config = dict(
    norm_place='pre',
    bias='none',
    max_steps=7679,
)
MLP neurons of a small language model. Each row is named by its layer, matrix (gate and up: input weights) and neuron, and shows model dimensions 80-175. Each number is 128 + 24 x the weight over its row's rms, rounded and kept within 0 to 255. Numbers have three digits each. A neuron's up and down rows have the sign that makes its largest values positive.
After each neuron's rows, "fires after" lists the tokens most often just before its 100 highest values on Wikipedia text that the model never trained on.

L5.gate200:134133133122144130121128159136165117102126140145140110168119080149168072119088124086143138131137140116088134109123096130177104163086055119158137110104143130196138124133086107117088101104098076098156135118112097109127130141154129086110121139108133159117086123142113161130148146130118151131
L5.up200:164107134082108125143076094148120106104108111144125121116082112154121133097162107144113160116143156163144150142175127142143093150126132135194152140144113128143167087118117131166153121142146139157100101100156130134132147092133171100071089125143128129098144148128140090105130140152134117108
fires after: " 19", " ", "s", " w", " 18", " ex"

L5.gate400:195110101100116127145135116122131127151138128147172115125090091114126143121118136131074123158145134119098117141133127145101114151125085127119125126117119153132117132124092105099155130156152132169099134084107123126147119137150091125111125097192112128094115112170120151129126102099137077123
L5.up400:140110096069117138191127120154120139103150129150108144147127119135141093154114136140138132147136106114100106122191104092075116131125116133114107130107122170125164166131142155103128120118128148173117127124131113130135159151107131126101123140123126102131056148149132119122113123125188132092
fires after: " re", "ti", " Re", "fer", "d"

L5.gate26:099165104128185109171091147142137080148109113157140137137105159131142149145132109141138128118135139118083087119112141130123147159082118153108173147110145114156100084126090154164098144066104172128144147149141100118145131148122135139088140126127171144142077129161122125171119120112133154139
L5.up26:099155123114171157108105113137092159063123134147158103127133137113102116145069101160164106123080118068086165144124131140149157143105129166127141162146108120113126100114116173148098134081111153129166150120128102130142129146099102191121159077113120150099127124141144137137117153155156173131
fires after: " ", " O", "le", " d", " T"

L6.gate511:101110122145122144150128116122162142143092094148106097119148097101136138109122153071166104117151165167144144140139150153131115094140120121126198136129144102165156135148146085079116131098157099104146128151145079145129108191138136146156106137145116092155133127128121059155152171113151112144
L6.up511:150132179132173132136140094116160169123163104146107136121109114152127122158146137075134121092156163137141128123100128118111145107164120132128127126164129090154175113121158104132125120156133163111144146115142111107128097132146178124133159166185141125159123142151099124135132162123184085131
fires after: " M", " S", " ", " E", "S", " V"

L8.gate501:138141149096161152092125134072104091126178137118126091124096164132116144155134151110152108142124108117113128152111131119155120088181116103155110143156120095138115154098141165153118140114095151162144115183097145147110108140135139122101127139131110098165124119109152151102129137107150109107
L8.up501:091160111149109101128106149116141116149156109135085110167138147114141162141087139116153150116099151110114144122166084131174089133118131123115087071145113086117120087122131141109082131109117099171117120122113092120150144148137155118104106166129098147121111125165191130151140162141125124112
fires after: "\n", " ch", " p", " Ch", "==", " G"

L5.gate380:131107120139135142157123179158149116131153110107125093076118141150091150160161142155147098132144092145118092123130172157147109139122161085147132119145135096119175187169137094082139078122164138123119123164132133101155154120114139161129127128141139156126157098122119107115153176121103098137
L5.up380:113179093174101108147087165124145166119139139090129173155161113159149127183103098136103093133133127151127142137103138153132115133065121112150107115125142111125142135164128131115147081209146139109152136141147103095116144149120152124123114131135135150176132114113135130156099134129121135140
fires after: " O", " de", " d", "th", " Ch"

L6.gate277:078134144099165123118107094146147110139119145136111080093134131103093122157142189101140102145132180112117125114118132150110105136115149150056123140141126115162138104107111137083126123063120135120121152146139059158139085107138101157127148076137077104178129149156087158189114151068114157153
L6.up277:085094154114168128139059108151152150129129134108105094130111137109114122110158158117137124099149147115129119136132143179120135122088093149122171146109114128171149112075125137119088125109111154136156102129106095155110103145122122143140159081082104144148093166126138140156145158138086111143
fires after: " H", "d", " M", " Ad", " G", " B"

L5.gate234:073166115094150142139148112116153143148123123151156128176174139154119120164155124126086116118115106106107137140146113097142111135101163158111139191125130132164119114120092150124127122096117134101137140117137136099186160120106127147112128129135143079119099085137119146175119118144116165149
L5.up234:118161096120120140140107122136165168124164130103106132138185150153113132120127094145122140099087157081130101193111106079152155043116179192146133143166116123112130101104094153113100149105114133119103114097121152124124112139107110112152117116133097103123115097166126139138142126161130166093
fires after: " ", " d", " Ar", " di", "\\"

L5.gate395:112083098124130108173131138124115153144111153134178105147117148177132058100171144123126117129134160128125153149114155117113146169116151133072116133187144128177114156121147134175107129111142150131134138138150119136150114137151143098131132169158131145125086114122116120112123127165124135176
L5.up395:119098112124150136152110151130130119168099150142197130117135169181129090094132133153144149143144176132121129142122136145088154138123165125085106133168130101156076124141163122185126113095112148115116124150160127134135104142110120107148105157134117134140114088123130119125119134166144129137
fires after: " ", " p"

L8.gate23:114121121104098157114129149103116118157170110106102110098098116127155108140175139086119123179116120134097151118136156134152106105140137127126157158140125125107110147141092126164124133112128087104112177131123094140129113161076144163096143117115133130127113032137118123115151145143142121126
L8.up23:138130109171094108112113107127133128123129134152096113110121133071076147128145143102114148130172146084129161100143099115096079136166106138166140104140070119128076100177069141129134123096113127124146143105104088088087143141133117128102086130132154164153114111130164112190141137152124137075
fires after: " ", "\n", " p", "P", " m"

L8.gate339:122095133085136140122069129091125125156134109121178100140126155127117125164127111134125148145112148126127091154122138202166116156118128115152131166105116088115128112087149051141140101124147146109186160078138155098127107153113117165139129127119076125103134104129086147132147099112182141120
L8.up339:143171129155175111138105096105144105119156143116139093149130143151088161130073123145138108163133143167119155091132146135135110138119134115131153079114144148126140151157146089128124129093110120167138146100130151146124102109105154142141142129105161130129136099098106107214110144130106162113
fires after: " ", "ri", "ci", " his", " G"

L8.gate138:119110158116102116163111090116117125160111134139162097129151103139111096137155165138127145121093108138166175143067136106090137172130178147082170142168127110166107157162093107139085121126156152109124123143141127086098105152137118141098148144142164129122125076177098105160112138111151125135
L8.up138:095142154106101150109142166167173113126185181170162097118129136141088111160156122146130100079133158131176160112088122125091125125157118121128102091171143099144151136157147146113111140135128142127130136160099160111142060107106109136111097138121158138141158088108133130152072188158095104134
fires after: " ", "-", "\n", " (", " Co", "==="

L3.gate39:147139111137120163139146135104113046139139108139121100141109127131134063092117147093125144124133120102131109107124141122119100136117122093088140147120131126162087134098127071171145139111117184095122129140103127110120109118146120103117134130113133134103124128127139123156140158126127102095
L3.up39:145130080138154133120111147120118100108111134072133143107112134098103137155130158127112162130133123150169153099155091114155106103109182123132154131133126150116170105102153120112126112078110112142141105151143088104146101142126114133134155144113135111159146147146114134128161150174129101134
fires after: " re", " ex", "co", " Re"

L3.gate400:199112112114132123120199141100117109140154122135122071161105139126166132108098143070134162120121094152123157128119119094158119118109120108125109133135128137192140132161136122136110135126167150138149113139150123112120119131132123107130104130127112114116125106143098147169152142136135132133
L3.up400:105156119191133156162140169125134144101129175124103136158102113072128145177144095155149108141138147149135135133126147142113135110117156111132155123094093085103138109131129135076129115085093103143117166126145123096154085100088141157123119159147117140129137086140096130134170142115135151121
fires after: " re", "f", "co", "s", "re", "ce"

L8.gate370:150145094094130138152065155102121119131110156116128125144097124068139154111149124163111170132142134181106121130126125130106126125127143104105088107125096089101155133118102120126113100140160103096130158136122141129120140081075102125109138139112146111111186128100148157103154190121142151116
L8.up370:105148112117102091143131131159089152126149133085144102143112192117129183108102131129111123150133089102083109097162107112098074109145091115118119132159105112144143081157175123180109138111127089126093115138131117137113130087139115080131112120128131127129135144120124119162121165125118184107
fires after: " Republic", " De", "e", "ri", "li", "ol"

L7.gate573:161122121154147148155122147124128100108134122117127111130130130117108169116170140178178130139139166158117117133138102151184086148156094127175112149144140132195129161076083135120151127132088120105140154131138105141083168124105134136139126114100073109128100123144124148125153133100140123126
L7.up573:118147128098081151133127146129098101133151104106130148126097108184100118088111091131160110115165120144139130132151168129108155123155115164144105105150153126109127118153126134098153130142140147149108156148165101127095127124155128081141097120130116143084138131136101134132136157130158156126
fires after: " 19", " the", " 18"

L3.gate344:113092075127124186141127097127091171054117122120088159131136158134134170135083148108149142121161099128144138128168130120153124101106082151134155142114127127111162074147111121117142079076144139090113159128131121193104108163147128145116150133098126105133154111101107123138125114156103158122
L3.up344:139136155122146138108132075124098132086121140141146148127132171114134140145096125092134097094170118131132123177163083095137139092131092114133127176146119117140126126175142144118145098106150135115139142126126110120127126181128163171121114133122123106132132109141116145134110143132148114109
fires after: " ", " E", "fe", "l", " re", "n"

L8.gate547:111147056103133113151127143161118092126112121114101118059120116111096151156172154126152155113118115122142158130131167132195118153142158071127124151090125133116132156112145158111071103125136133181145125137114127123146130130105123104180090158162133126095135152114135104176120111103138169157
L8.up547:096108133124142147162082090127103137132140153131134152106139119111132075170091126122159092114106100135126143096131107135157132155178141147122164117132141185132094148111122110131133127116127147145127146142120102097127095185101169096145163117154135144118125095134060125116121103121115163157
fires after: " ", " un", " Li", " E", " in", " was"

L6.gate328:130120079120103083122181184116110100129144132099121139103149130116133126074111131126113131135165109150119161101108162123136129157165152137108154132119124144154142092138105157171124170148162122083144150118128119159151102078139126131137095114144115141116068126116122150169176130115089124130
L6.up328:124134134136118127165124174153126131120118117108057108144136118114097137131105104119165168146133140131146094129120091187082121155138131142132107094142091158139127128184149112110121145117149122134135073138091131113107135141160100110189095147120091097131113138117105155117135097157114127121
fires after: " W", " w", " to", "w", " appear"

L5.gate57:143144135118150133127138129126173150114149106097148124150145148125129124155096137102144137145117116163112142113148123125176123107144150112156162123132071097167159171105120091152131128125122112075137124168185094144127148150088155168107176125087141130150138110134092118172118145122144165152
L5.up57:153155180098113137159102137165125215102128076132085120145160136112146118141106134134122134115173121107103142124120145107145153118151129131134105164132114099153159113123136103158116137142080104138102060116124166119105101137160132123123127120111106099135102146168125134107113103123141113109
fires after: "\n", " ", " ch", "°"

L6.gate461:132150150088108158138121148122105130133107103107122138101109056156185174114165123101183157110152103140116101145123141136085102119156105072090123141146118122134144160114118126162112132128127117137114179140138083154121102130120126117097108120150159159092165092143153163104143136156180083124
L6.up461:116139134107175098152119144125114198119130137127121073098130093088116113133132134073136092118093136081133156166092151113124089127114155135138113158156122142163115123116144146140150134152153106124138130137156115141107088121160129130116135103144111158130109098139133155064224091124123142159
fires after: " Ch", "ch", " do", "w", "r"

L8.gate207:172141109099151136144161080099123134133121112140129098138106139149140100130123153092137105128109145147108119157108153143149129132144155137110157125153151109200094132143108133157093119099106138113176180150128086113167142141099143149126108150142130153131089096188102113092136159095147097164
L8.up207:139136162115142190143150139083153168106101099116106151092110116110130118107154113163142113138141122157112190145074133115109107146115102115154067129133146145162108132107144100135109190146112152141111154175117125117149160169126097136144128132170082135180112134160110088138157151102112117110
fires after: " "

L7.gate502:138125170083150140133140121120135131158117139142152110175115087118135126134140133103139129131096078122135164128114108106149124161144147124135145121129130116141146104148088118099145155145150145129102134195160116101136109087153151135099148124144173116134148108169076104174124114127159073117
L7.up502:121123140118139119106104102177127095148110100168147150132116109140157125143138082137144133106141094105145166153140126122129087148112121128160168131133104118161142137102125107108107136158121138112067150169165153150076097093183179142152126111124147144147142147126151060159107143132160095118
fires after: "S", "\n", " M", "T", " 18", " 19"

L6.gate508:122161115112152105151146099109139139147163133160180095098163142138097166090107117160116100175148101147114145147120085128125088100125122154085146158111136097116148152126112122109114149112103160105138152147135153125155127075092107146175103134155134104147146134133157107141143115146128170174
L6.up508:119155139114099057146142108139142112134115158159147149180116124142142138138136088138150099135127153113083136132137090142056110113153109139102130093131179102194121129134143149121130127108118152135115135153148131164183135100088178134141128112123129116136157109176121132104099137112145148132
fires after: "s", " S", "f", "p", " up", "re"

L8.gate504:100144142112159116148120113089093169141129140141136085111147144146165112124118167098120131136105114140106180114105142137140153079123128161127187138091102131183159104155105076126081156105128113100140140127148141155158084131107134135133137131088127095136077107142124118161164111117154132162
L8.up504:114122170116113160154091147103075129144120151151121084169115091122127161150169092133157154138129126112166124117126086121087115120124101090176141093140163159142170092135141075123140135153097120162146133130150168158114107133135134081130121143122092138103156118135145134120161125135153128124
fires after: " ", " P", " p", " S", " f"

L5.gate25:145155103099126127150122142139114157130140112131119117132101091123113077097094126131112096125111109119115091126113107133168142149180115163124111117120072109133147118156124146106115204122148114105122140113114115079077094123108122103112113140184127127151128121108088161135167118123140108124
L5.up25:139159140110105107174110090158140145111178105117139124141101094108104105090117141137116107113128116138150076123125127151148161125125160155140122119121074120107159096170137147090128179100144141118125118104117154113056111120132111099100094128184100176136108136130110165132161123145123123120
fires after: " Be", " B", " ", " W", "fe", " w"

L7.gate497:105116120090171133145135111118118071134106143111101101105137117155156100152128134091116131143121153104099119162150149094116103118138152129123125114101116105116148176101141095086089119125129093121072144122158079123132110127128137064089162132161166109121155098105155121124141153116167130119
L7.up497:134113148078175090084112063131100120124104114128108101122134094103116154172112108144132111135120120063113184161127109121118104090118122135159142105122149129164151123150111116080128113132126167100163157156153131130128112117143156086148137148153140137135152108081153143107112138136137124115
fires after: "cc", "re", "ch", " Ch", "C"

L8.gate529:136105128132205173147156140113132117134126110116105075163104144112135146156150156112148121144100125111119121132132113150151122142151116117081184148105079127100117126123112110130151164109114126126119144134119134120073080146155116166127136113088105113132130127128083112112121126078169111138
L8.up529:134143159148160131163106098142148127136132150177094087136116159138160114110112115143136097101141106149140149140115128105110129094151130152120135121110096103134129136135130120163156165175131157136150119138118130088131128146152153097136106124110117109172139108151108144122063131122177117096
fires after: " ", ".", " b", "G", " G", " B"

L6.gate263:137111173103105112133087125134110149158127122170156107146123108110126156154114120133123108136154155123114133123137096134108127157106152166093134088091119146144139120146168135139170159116117099151103118160083101173126109173123135112106142110157087114110108160151159139148142133160153133147
L6.up263:117097144149087127074121121150101098077142165125115131105101132146129127097103139188157124124130145105077130126115194130156153155117104144129175139145166091132129123129142142140138129170079109115111119136104143137112122181130109146119154118161152123187111080130118150113155138134140148119
fires after: " U", " Ma", " ex", "\\", "com"

L5.gate63:153161141152100134132102136128098132145107143121131052169103093118121141124108137142086140116128091134130102135119062132130133121142138152118158090124095093122118105173121117138151117117141140135120090096118121079109119117122122085160129137177112102156132092137105113115134107124151119124
L5.up63:175082099090174195156104087157152140110085095094125135133090111159147134124170155108148131135147104106139118107110142097149161100120118087127106139188114141093138143110103132129148090100127121090140123115124136086151150113105140141100125105129176136139130153145114143111132133132158159138
fires after: " re", "t", " be", " Be", "d"

L5.gate331:122103145140138097155179135103105126109145159134157122093141146119095122119121130139110100139117166130112136082127116107142099154133120158110125141078134131095110148128099116108138174090124170200138136119147150119151126103125183160106076120157198099115161135124108105159094136115095140165
L5.up331:118084125128166112155156138144152120120098174161115146081153127140141111091086128125124124165116130152168139127172153130145115159106097135099144153137164182167072111150133114100113109107146162121101125157165123098122154138123156149114136129092175098127099116140163121132143078147139176113
fires after: " F", "re", "y", "ur", " S", "al"

L8.gate322:101110095128116143145156126110122139162136161123125125115105161113120139106132127091098122128120106132114136095163113121123109132116176133116149167151086120148100139113157122179134141116108103153148183137137108144141114128117128175087159083115085129116101121139151160136115130111162094157
L8.up322:123113115107217135159126104146160127148088135162102121119133172154106142091090131126129164114153102123112162134113127154145098120131151114146156135076148136153086153094152172163101142105145122164125161149140140113140134124130164159135134094103083150119101136157129125163084131120137140131
fires after: " p", " T", " P", "P", " M", " B"

L6.gate436:114118105115113169122106121121126150081151142093094110142099111110102124130125116163152122133139125135125084110123107097138128129102129084108127148145120133128155152073109146124119092134166069169135156167125139117177145151118166136141095092140162102091119131135139116129111132163130089169
L6.up436:121118099121119103111182089117113133104142153094118148129107178124061143118117165149104115078135109185107091105138123114122151118121125101091131107143186126154107093127120155146104089128122102162108106112092105113201104092128132124195098150173081106178144119144132128129115141127153128112
fires after: " Li", "li", " Se", "re", " De", " su"

L5.gate289:091164126141145100143140117111123145188152157157137116135158118178093132138105142108126150129159134143095111121139164124087113143142161147096144107145170075111168106118118138145145105104109124130122157121118119118145110139148162142109117124193113134106151124131151117146123162105156098133
L5.up289:119147130125154110133123058119165094154117132143113169160114136133097146118092161138080158132121150124103112132156135122100109140130140135104149102097178108101127115106076122126138112088128105138126135148146103094177150139122128137132128128165137110111131158141147092146085219146117129139
fires after: "p", " de", "amp", " S", " De", " ex"

L5.gate302:110115066119114139116113123149144146143104145096097142095119136156095143149101124126107084116148135110080133106147129173146139159104145163100138121113141091123106134054113085156114135136157144120141140131132117091147151153103085087084130117098125120122088115119138084174145134112119146139
L5.up302:066104092141166146103125071132115175112101159111131109084158128145115136165151115110148075138120138117131192131170136184144143151086099138116132187137118087147115157130112099130134137140136134086120155148136130114150180156087135134112127152083148094154105126144127092164101098112132120140
fires after: " ", " |", " O", " I", "s", "ff"

L7.gate134:124103115126120117111099175076121162158129158107163099161127134129154106172147158123142124127148105125159115131129111103085134113094123105150155100107136107139156119148138137175125128099117116084151177152111133092194120099137162120133171126136082150178145111111101147119121110102095075149
L7.up134:160147115111125147149159124133129154135139141130117149112109137157114113130132101116109158136141097124113168150069133115102157116118117106151131142165140118142168151094150106115133087139113117138166137129149148110126163130141125106173106108082128134104107173139106179148141115103125089109
fires after: " B", " b", "R", " R", "L", " Bri"

L3.gate59:144125165131119133116091128151119119139130157113087113133094174153126168130122140125118123108143117167111076133149115151117165104122147122106093096095110134136114144126161123117130116118109141137092099147123082140150155113135092142177084120145087096138124128107138150113134203104166171141
L3.up59:061138123148118122128077146142138180080145144125122173152147156130122152149187157122129110130083137158186101117149138151129145122120169148113121141136117123093148200095132140138097116190140120136112135130169112137130165115124112118149177106114150117127133142107116149127102121149085112153
fires after: " D", " Ch", "re", "D", " Bo", " d"

L6.gate493:153122133104178105123121149087147131142157124109166132122111079183143130146137115119129144150109143120114156148084140133108151130108097114131062153165141159141152095107132154104141112093180093123109130120145132109161127131127157168099125118138114155166123100123109099174151106129164141122
L6.up493:087095163135140131129095137115157112149155113108127141134117120137134136123152104084099091141154135117158092176127098145106094144124085127169148109087149126112127134109114134119158125097139127101134122140128112113134085146130132163152064158110078163087137114139148148161126122150148100128
fires after: "p", "\n", " B", " b", "M", "B"

L6.gate15:100135131125142099096151150135105173172117148142117148116125149152110140124113197127091135129074111115081138161115143128120118148114148089123168149133109094088146150131144156120135139110131138174117138146138092135158159121146122090117143098153132128170152126156139109131131132125152130147
L6.up15:174123097129096114132143152115117104137107138124151116084144097133087129135118090137108105111130127128131135136102171141090133098156149144137094149101116141128166129118122134086100068160112108098106142154091103151074127118157073094125133141109144146154128093105156117135122123124130144096
fires after: "w", "ur", "or", " I", "ist", "ly"

L7.gate361:143128105144137103141168178126137151140111135105079122138088096120146137138112086113137127163118148102109086086072141138108095099081132109114107142079134105137120155130076108130113106109159086183130124132106154117137139105112124108073149090139139163071140138145120117096121149125161085150
L7.up361:101130139146096085108112167116098131186129139115131102167158108117102148135140136136105093107100079119165128111164130166161164085081069108145102140107162109150132105146130126123102122072155097132108121150092132146171115110087094128139096106139131171149095148158160116130115123130163076127
fires after: "re", "n", "li", " Ma", "W"

L3.gate314:181149106102128136104141173123194107129103095114089121182134096130133138085098119111126122116111126168110084119081092082153137145121090131129101117106137130158139113145103121135125129140177156115119134134129117103123106110123134104124112129123178102117121118140096126117146165129124102124
L3.up314:125166179093139098144097125171192132129138126113133197143138115143131181100162127088125142139107113114140108112140062121095136120098162149106138150130144146108123186126069118124116100085146148116133105123104115101128157168117126160131152134147189112138140122161140125124122123151104131141
fires after: " re", " st", "re", "ti", "l", "t"

L8.gate401:106123080140115123167110145123081142112145109104141106109122121156112124128130133139085105179115121104137134134150109128154167139114137135163171139103097120098154156160113148147175180085155123167110149124114140153151068104080135142133101131118128139147114124128155150190124088139085151151
L8.up401:174141069112048062127130115144135106122131133131119131152111151121132102161155157106128112114115128149133193083143101117160135107114098132126153104113079075098151136137103136153147119132204173138113118142157147120143131130105122142161105112143092131121132098153101164120150119118108139120
fires after: "s", " S", "ri", "S"

L7.gate127:157145114139135121099157159095139132106115106139136131098136141104118111116113104173121098157115168128077166113144102118139147144132141092107124125120101115175145139109085127136112192118165094093122157139135146103128138109133125177137116119177143090131130106174175133120151099093132127147
L7.up127:159166097113117130143095120155167082118136137144105162156123105127143132108155094123145120133136119097075145143128113126108145133111155118151141098158115160110165118173104089113143106132136180188112081136117149128149144111135103122142112126126144121133173145091139164132158120149120156140
fires after: "s", " S", "c"

L6.gate84:096072155091140151103117178091121132165111117115133096092132119143136113143118133133145131128131108107134180131095102099146140141109143121153154099140131130124164149154110123127159112110172135124117175170133112150159090134171146123108123105127100069136165104128082125138142126085166108140
L6.up84:093099184123127163149173176124167124148150148143143116113117153160136112100110105146121106085132121132128142149113101133157132130111104128143123106126145123157103137135096138088112118135169137114106134138078145117163130148165142115128124150102128141122158111135133084148160082108145149135
fires after: "R", "S", "N", "T", "I"

L5.gate513:134139147131146124196136106080086151159174143159105142116140152109111146146170122136117153119157125145135132170174152114130160108144158108110103126122123093098135126110107125131087122128131118183103148126138110127129118112087114123102115104138154148129146175159120129100157101136165143157
L5.up513:105129133141161133143190092118137082102154115164113154130124135118146130144139116110157117103106168152155137134102163125099110147183137131109146148183159154127126112101099124108149104099119148137119095125102117071147148151133071096087140169145120138082132116157160100100119135133110165113
fires after: " S", " ", "con", "c", " E", " P"

L6.gate552:127102163116131101108103145124099153149142129127158103106093110119121134180150117089123077135127143126075114132132119099115125125106167135120144109132103105157158117106159100090133148127200117131123162138112071141129100097162097140084130100143106114152128129121136147144132163122098158131
L6.up552:107096112215133126105093173125200137118137133097160148108127154116095120155117132088089105112132151084098077156125140140112142140110115186118140103159139106140125119100140129096099126110123106102149098130094082146109124141137116132140114098147138137144106145161155142111151160124109148141
fires after: "A", "com", " Ma", " A", " Com", " P"

L5.gate530:085145116115125090145126149107152126148166179146098118076150175109118104160101138099121132120108164113102106154156095131104104115160134097103104117154135149140112169128159127125150113142133126160104117118101148158130122125128144093105120184095085127135176153146137161135204141165110104122
L5.up530:127141162127136092081162082155122127138095138119117186125120130160083129117134115130146122144082087123112155131126097117083087086124139122145127118114123118155160090131135109096136138103147141117144121137144148121117132106096125111144141111148121090174087166141113148125125140124132147134
fires after: " C", " c", "C", "al", "ch", "u"

L6.gate82:127151079130134106159131081127120159133149142130097130116126148116129158129142159120114129147106053132108088103105120125080114118130129092161108149153131156135105151155122129132149119088143136183123150109123136095147137109168137141117121122145107128160123120117134120134108181074113098154
L6.up82:139122157133140126112097152156151116136116133135163127116075150128143166143137140182147164137142082105172132095144113144131113101144100131115140108106086110115134161115081104108095165129115121095107131115128132130150117123155159145137116085169151126149116158123107129150117149109087104139
fires after: "d", " de", "ar", "D", " De", "el"

L6.gate72:120139165135134136135104130131164147123131111130168130160054157152147142135160174171100112168115124175150130105141094129124113116132151147139167163128117106130162153118122142131127113120144122139154137104143147106134134156142126141118096146140106112151169144139108167123124109113106122150
L6.up72:099156141123152149158109124108098104168153121120172157111149151136117099117171156140138112112139138168167116108163129185113157147094131152154150174137154137112087141136156102126162108118107139084132140122150134154125139113124141117108144107121118144118173141119085165106135099105143128141
fires after: " Li", "ri", " La", " ch", " Ch"

L5.gate101:137156118144151148094165110114152134097135139144121064192138132138192125129091139100160098119138107136130097105102106115132090143153146157113128093094142130181144120162094147125152107097111110116139129136132137089143166150112158162095132143119147147140117152167068124117105144105114120136
L5.up101:132115130141122111137125121119103135111128120165122083151106097132134098118152099113090161122121141135127125112082111150088143153167149114123110119135118101100139133131105128130104102133139138128124114059173131088140144134163127117105144074172142125119122167115131146101109116128150144112
fires after: " ", " re", "or", " w", "-"

L6.gate339:104140122154138136151131121165149134144123172107155115092078118133151146134130127094133184149138120118121103125140122136084115121140165088127126140088145121148128123118095129173152134134064181160139148143145126117128134130176165150079144102127133143143114102110110159187107158071092148157
L6.up339:097129087099174128104127079140159132126112173148136136129134133140135106132130142131131128128141060133138143115122121108134129151110116122110124150127129145152103149188111105132154153114147130085068190128131144087103154093130159163132141101204114100125116119118116120170118109094116094156
fires after: "d", "t", "D", " E", "n", "e"

L5.gate529:126144128091097135098159127101100115128089114149144110134120176121089144121102112144151094121125118151115171123153122139069096172164137119118153130122131147103123161133101118123153096139115137110149132143102102130115096139127085094154165099083093123122161118122116116128063124115114122117
L5.up529:105121114114133130138136142137132160105131123124136152106167154175155130109113166149160131115147133112124111120120147102136144133112169128089114213106124134156150125144105086151137124128142113117089116132144118139127128139130134129125090132147100115109108142163135142150105144113140117153
fires after: " comp", "b", "ce", " Mc", "ven", "=="

L8.gate512:098126119081103113090142123082123144106160113128116078095142121165137114143172150093105079149093108161114162119145138147140156143135130119091160161124127091180132146115139093182120144111086128093110147128137134142145126145118145143100147154124115105128076145131072128109119117125132097147
L8.up512:108151112105127135094120121114166111108157144094133162105128165133127127116139104082121121115093147145140143139139111140178161124125144116062110172121094091141121124120150156121136115098110132129101159141165115137118126174101112118144136109142162123167120092090158136067153119131151112165
fires after: " "

L6.gate302:096108121100121158130121140113139146163107160091125077096112106097087111093104170170166117156117127112117143140131122120116120159087168133115119154130119125143131169131136118101148145096130100124122105129116091168136134080115116101106142102126165126101142121164103144176128126135080160153
L6.up302:134170112107136154173115121123117081117125133107095156107093140087081104129116155188146115139104134093105069134152132105103095117111138105133070136135114092180119156125130137094154156110090162156109143067133127156098124086141130109135148117175121153114142154182112117142098157099111112135
fires after: " Jo", " I", " H", " Ad", " Ro", " Je"

L6.gate412:121104141150132111138129138131096135131141149129116115125125154186075147084120164122098132146121136138112141123125151137132099134139109082091148170106118117125142132119130107117126146134113157133103156128087116123120187121160097108151084146119124133142119119111170103144136118128169158158
L6.up412:092140118135171056094132173103133174122119142119122144126133129185102127160111118095147106101066102129118095137133158123088115121129106118126151117128165131165124096149159109169126143137141128086108148162115131161089100138164110143117145087117111146150129128088148103119124121131123178156
fires after: "ar", "w", "ra", " under", " w", "or"

L8.gate402:107103111116096117145150113138114092143132096133142135151121083169134086152156192104117172134104107139142107159148145105129099109137107160144148174116116093135151126142104102136118139104098130161142115127122140106115115133145145152109152121136109117169141146129079132123143138109110102158
L8.up402:161111107129116126108148092165159137108161099117121130103112092101116126148136117122119120108150118126160158130071142144095125116118130142135177182108141105145121108144129149119138128122124120115140128111141118124109133142139142106176158168182188132125088165145133145139129155132149165140
fires after: " ", " 2", " O", " S"

L6.gate73:144089116131165119143133172083136157145161135114136112138109150082116124161126123122141093113107139111108158162130101157120113133138109134179126103131106106140099118134101120141102128124161135095134191119112141161126139080177159125152128137163137129122119144138129131127165111143104097134
L6.up73:098120110123162155090126123131143103164136125099148123081089145118134106101134151095121143150115150153163205131115105113124159126099162117106134149123145163107135120117119129141151128161102162158162151122195120166123102121110108130156127131111132124143150120104149151108193130119109181124
fires after: "S", " J", " R", "G", "L", "R"